Weights of a small transformer language model: LayerNorm before each block.
MLP neurons of a small language model. Each row is named by its layer, matrix (up: input weights) and neuron, and shows model dimensions 357-420. Each number is 128 + 32 x the weight over its row's rms, rounded and kept within 0 to 255.
A block is one neuron, or neurons of one layer that tend to fire together. After each block is what it responds to, as a language model described it from the Wikipedia text at the highest values.

L21.up353 [142 121 182  91 111 127 157 146 122 112 125 132 128 129 133  98  88  95 154  84 125 129 127 134 173 173  98 127 137 104  97 134  48 144 103 170  87  98 110 147 131 157 190 100  83 133 163 182 109 165 131 132  84  83 115  81 149  91 161  31 157 157 116 146]
Start before numbers or names

L10.up579 [147 179 113 127 160 116 152 171 154 108 129 123 154 138  97 115 124  61 128 126 164  82  73 135 136 133 102 129 162  91 111  86 122 148 159 110  76 133 127  85 100 145 149 155 156 148 138 127 169 138  78  99 169 166 129 129 124 180  90 121  92 124 107  92]
L10.up1447 [126 159  91 132 129 133  91 135 126 124 137 108 138 138  70 151 102 142 156 183 148 123  37  52 102 120  93 136 135 167 145 113 157 106 152 135  97 152 122  92 158 162 112 132 100 107 141 145 111 137 197 135  95 138 113 186 144 135 142  96  79 156 104 133]
L10.up1673 [139 146  97 132  98  84 109  95 161 181  70 177  82  98 119 136 149 175 116 147 176 116  67  78  89 130 108 130 154 118 163 139 149 120 144 118 142 161 106 187 109  96  89 139 138 135 138 133 151 145 113  87 147 115  84 175 159 109 134 144 158 162 184 156]
L10.up1818 [122 115 121 135 160  99  78  91  98 126 145 106 156  92 162  75 134 159 109 135 162 138 119 126 133 109  52 115 130 158 119 170 156 122 153 115 162 154 116  56 124 153  73 153 117 134 146 145 139 124  89 110 172 129 101 190 135 112 100 152 123 137  90 122]
L10.up2232 [117  81 130 121 136 154 190 168 100 124 147 180 215 102 121 155 138 119 109  98 151 165 177 118 125 106 109 218 145  56 140 144 125 101 119 139 146 118 133 130 187 136  53 119  84 130 128 141 100 108 173 128  95 132 192 112  75 110 127 132 100 143  83 119]
L10.up2334 [ 93 164  91 121  74  52 111 144 127 130 121 186 113 146 185  94 113 196 118 160 145 114  85 209 169 151  49  97 125 113 116 111 127  91 137 164 166 136 161  62 136 168 122 110  94 169 116 140 166 109 144 116 148 144  83 147  34  74 104 134 168 149 121 122]
L10.up2346 [120 127 138  95  99 125 111 137  99 165 140 107 117 121 130 151 128 148  81 112 194 115 144 105 112 118 154 119 212 111 131 132  78 180 155  72 149 141 151 106 125 140 201  76  81 125 148  59 168 106 113 200 106 124  83 162 156 156 156 144  86 164 106 138]
L10.up2379 [134 107 140  74 133 108 105 176 150 115 125 239 191 138 144  94 130 162 167  60 150 138 111 124  94 139 138 184 184 177 144  93 122 111  96 145  92 111 102  98  94 106 176 143 120  96 118 127  87 113  84  69 162 102  76 164 120 130 106 154  78  90 127 152]
Quantity slot before numbers

L4.up32 [ 97  99 140 123 177 139 103 136 127 143 106  70 114 118  78 171 139 137 166 134 158 134  55 204 160 150 110 130 109 127 122 119 133 175 132 126 162  81 120  71 134  91  93 126  99 122 159  98 104 120 159 157 113 116 131 167 112 111 132 103 136 140 109  92]
L4.up296 [121 101 126 135 106 110 180 122 126 174 145 147 150 104 136 145 150 139 135 124  85 145 121 172 169 195 121 132 107  99 128 166 217 154 146 159 128 129 105 141  77 121  60 152 100 118 102 166 130  97 123 131 136  87  83  98  82 172 102 148  93  86 104 187]
L4.up323 [117 135  74 174 171 159 121  44 114 123 143 117 123 165  92 148 172  65 173 149 151 181 155 155  79 118 111 134 125  89 120 111 116 104 107 122 114 103 163  87 115 116 117 169 130  65 108  95  95 119 127 155 177 139 101 183 165 131  70 133 154 124 145 144]
L4.up1028 [ 79 130  94  76 138 205  67 123 101 161 100 127 159 126 137 141 103 155 122 168 151 156 123 166 103 155 147 160 140  53 110 119 130  57 122 115 129 110 130 177 138 130 118 129 102  91 121 116 170 172 128  92 177 142 127  79 167 125  74 169 100  91 168 168]
L4.up1152 [ 92 151  93 145 134 126 174 127 120 156 140 168 183 142 105 112 128 118 126 138 161  51 133 211 148  44 112  59 164 130 143  92 106 119 100 132 100 114 144  88  99 142  60 130 136 138  80 117 120  70  94 161 147 128 137 155  74 133 196 158 135 152 143 160]
L4.up1693 [154 137 122 168 177 124 126 157 117 141 177  92 110 121 150 162  85 112 110 149 101 126  90 174 169 125 130  81 175 147  76  83 130 125 136 155 129 119 107  99  90 177  72 136 149 120 133 152 144  86 113 160 188 119  87  97 139  83 141 115 101 113 176 157]
L4.up1880 [ 73 105 131 142 194 132  82  96 144 129 130 143 148 147 107 115 106 140 156 165 169 118 105 176  83 128 122 126 130  84 127 133 142 111 103  93 160 110 158 137 143 110 106 141 132  57 182  59  83  91 142  99 122  73 121 133 150 173  95 148 157 130 154 141]
L4.up2559 [126 112 106 146 163 116  79  98 166 148 160 107 162 138 110 173 172 129 119 168 131 110 148 142 146 169 182 111  70 139 151  85 142 128 123 156 154 135 126 142 125 147  69 198 134  85 148 101 133 112 112 157  55 124 157 198 170 102 121 106 168 147 144 106]
Infinitive marker "to"

L4.up119 [145 105 137 153  98 118 155 110 125  94 109  97 197 172 103 155 187 116 125 128  98  75 164 122 164 154 131 146 175 133 102 148 132 107 140 100 167 145 141 123 168 131 125 136 116 145 182 115 118 110 101  91 135 153 130 139 156  91 195 118 126 110 113 140]
L4.up886 [142 159 109 137 136 118 110 112 170 128 139 186 119 140 124 189 118  49 135 139 135  92 125 167 102 127 154 143 120  96 109 155 143 122 140 158 143  91 105 109  79  68 101  56  48 146 112 137 132 131 113  72 124 213  77  75 186  90 135  97  86 142 196 135]
L4.up1389 [ 87 112 166 122 134 147 140 165 127 122 174 151 140  73 101 118  93 166 106 139 138 114  89  50 196  91 113 154 114 141 133  93 101  74 159  98 177 135 130 112  49  99 156 150 123  90 150  91 119 132 131 105 107 131 155 120 122 127 138 113 101 171  94 190]
L4.up1629 [136 155 161 161  84  77  97  96 124  88 125 144 156 108 110 155 159 120 136 133 145 154 120 160 158  74 172 171 122 123 137 102 141  93  99  35 115 117 155 182  90 164 153 100  95 157 143 167 178 167  59 163  72 157  69 142 169 117 158 130 113 145 158 168]
L4.up1744 [143 115 113 148 138 162 198 101 165  80 105 120  95 108 154 120 111 175 137 126  76 129  93 102 168 147 155 108  78 150 125 114 117 147  76 142 125 134  56 160 126 163  62 104 122  80  73  98 134 178 105  90 163  71 119 145 106 120 123 102 142  56 164 121]
L4.up1812 [205 122 157 103  65 106 116 162 127 106 117 144 134 175 123 139 205 145 165 129 141 161 116 203 159 138 121 111 110 127 155 111 146  90  83  33  98 157  87 134 121 161 203  71  80 147 122 113 139 124 156 106 134  66 113 114 171  88 102 147 114 175 165 168]
L4.up2389 [108  65 162 155  94 133 140  89 157 122 117 115 143  81 162 129 188 136 153 104 161  53 151 132 125  86 145  73 123 165 139 146 118 154 123 159 187 136  99 189 164 130 111 129 120 160  61 109 145  50 180  86 146 104 105 102 137  86 190 203 105 149 131 153]
L4.up2462 [153  76  49  89 108 162 120 134 112 125  42 126 139 106  88  70 147 143  61  81 146  88 186 121 157  92 218 134 105 178  72 112  88 127 101  82 153 119 106 144 112  87  95 166  76 148 135 117 181  73 111 171  77 114 152  94 100 108 135 156 103 107 128 149]
Indefinite article "a"

L10.up13 [106 153 145 177 103 112 102 109 143 180 172 108 154  72 154 117 116 105 101 169 148 102 128  96 103 117 174 136 136 115 120 145 154 134 101 108 163 141 169 119 147 110  98 161 114  71  86 144  91 141 123  77 137 152 116  99  97 135 165 175 129 181  96 139]
L10.up123 [118 175 185 158 116 122 184 130  58 113  95 112 112  76  85 111 189 143 109 167  84  70 106 104 104 122 112  87 115 117  95 132 165 107 154 110 136 162 129 146 173 150 142 110  87  99  96  81 123 107 110 171  90 122  61 142 117 138  88  93 156  98 134 135]
L10.up549 [179 126 135  87  75 118 142 166  96 136 146 145 136 150 122 131 159 158 158 160 141 121 149 125  77 120  45 121  79  64 144 151 142 134 122  99 129  75 140 137 162 117 124 157 134 126 109 180 133 107  81 165  96 157 113  90  92 127 135 113 123 104 159  88]
L10.up811 [155  99 132 162 132 153 201 112 172 104 140 143 141 147 122 120  70 139  90 103 101 116 121  65 104 111 142  96 127 100 141 141 184  81 179 121  93  76 133  71 197 124 155  69 155 180 143 107 133 109  63 117  71 135 113  74 140 183 133 133 110  94  87 133]
L10.up1405 [148 141 105 103 117  72 132 164 151 145 111 130 128  29  97  86 155  91 104 191 107 110 126 119 110 112 109 109 107 122  92 126 142  98  62  97 100 160 120 131 133 140 122 146 107 131 149 137 104 103 137 146 138 147 110 165 123 139  51 142 131 156 118 137]
L10.up1630 [123 149 111 153 123 126 149 108 165 126  77 133 149 159  93 135 122 172 155 193 121  90  63 147 121  55  90 147 134 144 143 112 160 159 137 121 150  74 142 124 153 103 146 113 104 147  98  54 121 132 143 143  84 144 162 103  84  88 120 150 124 176 156 123]
L10.up1724 [148  93 156 145 154 144 158 113 134 144 181 102 153 131 167 206 173  97  97 183  87 114 101  72 115 120 122 121 142 167 147 151 152 155 154 119  74 135 148 195 148 150 138 104 122 126 157 101 174 145 130 147 109 184 131 114 117 134 103 132 134  99 104 123]
L10.up2553 [120  95 210 155 136  69 138 121  62  52 140 168 124 106 137 117  98 198 153 171  80 104 131  84  90 118 114 157 101 142 170 127 164 112 164  97 154  69  42 128 110 116 136 116 134 120 106 162 123  67 174 112 156 103 144 140 122 135 174 116  94  64 108 110]
Day-of-month slots

L4.up104 [158 154 172 182 176  94 132  74 168  36  99 147 139 153  80 100 154 128 125 105 106 197 133 159  69 110 157 138 187 143 117  78 128 156 144 174 177 150 213 132  91 132 104 110 202 136 209 112 128 146  56 176  77  91 110  97 135 127 162 146 169 131 130 119]
L4.up126 [130 116 131 161 145 156 154 151 165 127 191 130 168 146 120  76 162 130 115  77  65 163 111 123  91 128 174 138  96  92  95  89 158  88 140 133 143 159  73 142 121  99 116 119 110 166 157 138 148 166 104 114 115 125 141 178 143  92 135 164 145 166 177  98]
L4.up370 [ 70 129 153 151 171 158  83 144 147 158 113 177 131  88 153 103 113 125  75 174 125 107 167 142 155 134 134 147  88 161 158 111 126 157 158 123  94 110 134 145  46 177 148 182 130 142 109  70 167 115 197 124 135  76 143  58 122 120 138 124 103  51 143 125]
L4.up463 [125  99 135  92 193 114 109 123  82  99 122 122 119 117 131 125 153 119 134  90 134  72 113 172  83 111 143 116 154 149 145 152 135 120 149 126 119 124 109 147  37 125 160  91 158  99 100 129  96 156 130 138 143 154 119  97 205 103  70 121 123 194 103 127]
L4.up597 [101 163 150 119 125  92 118 126 160 104 143 151 140 137 124 170 167 140  85 102  72 119 167  98 116 134 107 153 110 122  90 115  87 100  89  99  92  88 170 141 119 169 124 180  87 111 126  85 151 170 134 124 163  98 171  95 100 197 163 124 185 173  73 115]
L4.up1689 [161  67 151 186 145  71 129 130 131 169 183 141 172 113 171 111 147 116 124 140  79 135 129 123 138 120 131 130 157 124  97 130 147 165 156 136 130 135 133 137 105 121 165 121 129 161 186 129 142 161 119 181 112 135 109 112 175  87 171 205 105  41 183 195]
L4.up1819 [173  78 169 161 109 131 163 126 127 104 161 141 173  85 131 197 145 136 107 158  82 124 106  85 123 130 146 129  58 153  80 113 126 140  92  88 156 106 112 179 123 117 122 190 156 148 161 132 145 162 147 133  85 113  57  96  88 136 100 117 121 137  75 129]
L4.up1921 [122 149 137 151  59 133 157 145 118 167 216 157 116  97 142 110 102 156 137  79 106 146  34  76  68  18 155  72  99 112 157 133 175 164 113 106 131 118 125 137 117 163  65 148 128 168 209 131 116 114  70 126  76 191  80 115 122 105 137 135 112 162 168 134]
Family and personal life

L10.up7 [187 120 124 148  84 139  98 107 125 143 107 115 173 167 175 115 131  84 118 109 106  95 134  88 101 212 130 152 137  87 138 141  77 155 155 117 142 153 112 160 162 121 176  87 102 124 167 178 108  92  58 116 182 127 140 130  78 158  90  87 174 118 160  74]
L10.up1033 [114  77 140  94  76 159 121 168 163 143 129  75 119  47 133 101 119 152 177  98 121 151 135 157 128  89  82 127 137 122 150 104 135  87 138 193 152  95  87 150  72 122  73 104 131  84  98 103 109 139  90 114 139 166 154 110 113 116  64  78 144 104  91 137]
L10.up1165 [122 131 157 130 109 120 102 119 119 129 162 152  95 119 140  73 125 102 139 114 138 169  99 109 104 114 197 161 107  67 110 128 143 127 111 117  83 142 158  94  84 136 103 119 114 145 111 153 139 132 132  50 125 102 126 163 134 123  50 178 167 107 114 155]
L10.up1506 [103  60 129 175 163 101 124  99  86 105 144 136 105 186 116 117 141 136  67 134 169 105 117  93  99 186 130 110  60  79 129 135 123 107 153 114 185 160 201 130 168  77 151 110 119 121 155 150  83  66  98 109 108 163 152 148  89 107  95 183  39 113  96  97]
L10.up1619 [132  75 116 113 124 121  76 122 202 154 181 169 145  98 127  69 141 179 131 146 138 172 122  85 105 129 104 165  86 151  75 154  94  99 106 160 127  40 119 142 134 146 148 130 141  94 165  89  24  73  73 125 134 157  97 118  71 128 135  96 124 157  96 167]
L10.up1737 [104  84  76 125 125 123 144 163 126  99 152 179 122  87  99 144 134 168 127 149 111 107 150 152 115 142 114 189  89 107 171 157 113 112 105  75 125 159  99 138 142 114  92 125 125 149 100 152 236 128  66 112 150 122  78 185  92  95 158  85 120  76  90 149]
L10.up2063 [103 108 132 112 117 151 106 123 184  99 176 195 156 179 198 165 122 118 109 115  58 106  76 170 129 135 130 149  79 131 118 117 182  97 183 107 136 148 162 111 164 154 145  75 131 133 111  76 106 103 155 155 144 147 144 177  87 120 175 150  98 188 184  71]
L10.up2490 [ 94  22  98  91  97 196  69 139 120 111 149 154 151  53 155  77 122 125 129  98  92  87  93  84 143 107 172 162 148 167 172  76 132 156 120 169  74 151  96 149 130 148 110 178 124 171 104  94 137 115 130  84 123 160 102 131 129 158 165 131 128 158 105 125]
Pairs, couples, small counts

L4.up269 [119 101  69  79 163 176 121 147 111 125 119 157  84  96 130 131 110 100 182  97 138 167 161  94 115  97 145 148  99 133 159 157 104 167 109  96  81 122  69 134 131 164 160 119 137 120 150 112  70 128 128 162 148  91 113 183 125 195 135 165 145 133 137 116]
L4.up444 [156 150 130 146 133 162 176  55  63 176 150 177  84 112  59  96 131 114 145 119  90  59 109 118 102  97 110 114 157  45 158 133  85 142  92 168 133 140  87 165  88 123 113  84  92 146 128 157 104 135 206 147 165 144 104 163 142 156 114 134 107 132 129  91]
L4.up843 [131 172  87 173 122 111 182 142 104  92 191 124 109 158 159 132 167  97 121 153  79 123 123 120 100  84 156  99 131 144 202 107 125 150 123 141 133 101 117 118 182 119 139 144 125 151 152 140 118 181 181 128 149 175  79 151 146 139 125 138 160 161 137 162]
L4.up1668 [130 136 105 157 108  53 127  91 163 169 126  81 126 112 157 167  88 163 138 140 118  71 125 123 143  98 145 136 142 137 143 134 145 167 121 125 141 157 149 162 109 155 146 169 116 105 149 122 134 103 113 109 148 126 154 145  98 149  81 111 127 168 125 150]
L4.up1896 [128 124 123 132 148 162  93 108 124 111 149 170 174  61 118 164 178  95 123 130 123  98 156  79 108  72 123 127 100 158 125 196  87  54 136 100 198 104 112 121  87 160 142 163 142 124 166  80 120 143 142  97  97 129 132 110 115 119 155 119 144 130  78 125]
L4.up1984 [178 161  97 108 148  78 169  67 125 140 120 136 156 124 105 118 155 121 120 155 127  74 153 122 120 138 143 154  73 130 110 191  86 133  79 138 108  94 112 118 130 128 109 133 115 117 135 127  99 100 191 129 175 159 118 142 132  94 124 142 139 132 115  86]
L4.up2004 [ 98 128 119 185 168  60 129 140 100  81  93 142 103 105 147 193 145 104 162 136 105 114 172 142 121  56 138 112 172 150  94 130 150 121 112 105 122 123 133 164 108 114 160 121  99 106  84 146 185 109  98 111 135 139  51 140  84 139 103 162 117 124  80 177]
L4.up2286 [190 115  63 151 123 143 131 114 111 152 127 144 227 106 155 150 170  60 107 133 115 144 143  93 145 138 203  77 142 114  97 126 113 137  69 189  99 164 123 144 100 172 151 141 125 104 137 183 145 104 106  70 106 147 179 187 181 117  80 152 139 191 147  79]
Day-of-month numbers

L21.up1159 [186 157  99 104 159  70 181  88 109 155 116 145 114 157 108 209  63  80 168  79 150 166 143 101 107 215  65 185 116 127 126 189 121 153 158 108 148  97 180 121 124 140 150 147 124 130 156 115 182 112 170 174 108 112 174  89 127 122  97 164 156  91 123  69]
Start of new value

L10.up644 [121 124 131 115 143 159  44 102 148 104  66 135 194 110 168 100  90 161 153 156  93 132 118 150  95 144 164 180 103  93  92 129 155 169 106 151 115 129 150  95 151 153 129 127 178 135 135 141 103  91 140 152 134  89 102 121  84 125 135 110  97 163  95 213]
L10.up720 [134  87 124 115 112 118 151 124  80 142 117  86 149  58 123 150  75 201 114 167 157 160  97  93 100 177 139 109 182 135 110 103 118 104 143 144 111 117 111 170 134 127 100 129 131 112 119 106 126 144 123  78 106  85 133  84  61 152 107 102 113 140  58 126]
L10.up949 [114 182 137 145 142 156 241 186 111 102 109 115 186 102  68 118 208 177 122 153  83  92 143 111 129  95 172 150 126 135 125 131  77 162 122 106 181 134 103 186 121 112  97 174 132 155 134 125 106 130 169  98  76 132 106 165 121 104 150 127 125 120 142 137]
L10.up1070 [168  67  58 130 174 109 152 134  86 142 107 119 141 141  89  95 101 113 153 185 117 119 133 158 122 131 125 155 171 163 151  96 202 109  88 138 124  57 119 113 138 128 169  71 133 132 113 134 108  76 120 158 148 120  96 122 148  76 197 130 181 156 161 106]
L10.up1248 [122 114 118  96 129 140 173 155 172 105 114 139 140 110 143 143 116 139 133 123 142 100  87 104 128  71  73 143  94 115 142 165 154 139 123 136  99 136 140 129  98 164 195 169 162 136 200  83  75 147 179 135  79 123  95 172 190 109 118 102 182 163 110 144]
L10.up1763 [ 85 131 180  98  44 123  91 123  88 123 103  86 189 179 115 136 197 106 169 107 181 132 114 139 132  65 108 125 100 114 131 160 118 143 127 123 120 154 120 133 120 123 118  46 136 130 133 160  79  98  99 149 115  74 151 138  95 104  68 121 137 137 152 127]
L10.up1838 [141 113  86 101 141 215 142 118 120  42 149 129 149 106 131  87 148 137  87 190 171 130 113 106 112 140 124 116 169 142 132 124 170 132 117  94 116 104 179 137 102 181  94 155 143 128 167 157 101  91 117 102  98  70 143 117 134 159 123 125 140 156 134 127]
L10.up2013 [ 96 134 130 156 130  83  99 109 125 118 144 129 158  31 138 144 100 214 161  96 122 123 135 142 110 177  87 148 153 164 158  79 151 173 154  48  87 150 178 160 123 117 142 155 142 126 169 142  40 176 104 137 149 118 107 160  92  89  87  73 151 105 137 152]
Post-verb directional "to"

L21.up1109 [138  96 180 121 151 191  92 127 128 107 145 124 144 108 138 125  99 158 130 179 116 170 151 140 142 187  64 156 153  93 108 156 127 145  73 109 112 105 130 122 139 119 157 167  98 117 159 161 135  68 138 122 125 115 145 110 108  72 128 116 166 138 106 233]
Pre-verb auxiliaries and infinitive to

L21.up1559 [139 138 113 112 119 164 114 146 132 112 101 103 116 123 141 121 133 128 140  68 144 183  95 186 128 128 113 140 104 106 123 122  81 180  69 109 145 103 179 108 106  61 104 168 124  98 136 158 153  96 183  50 143 120 166 149 176 172 116 150 166  38 116 120]
Plural clause subjects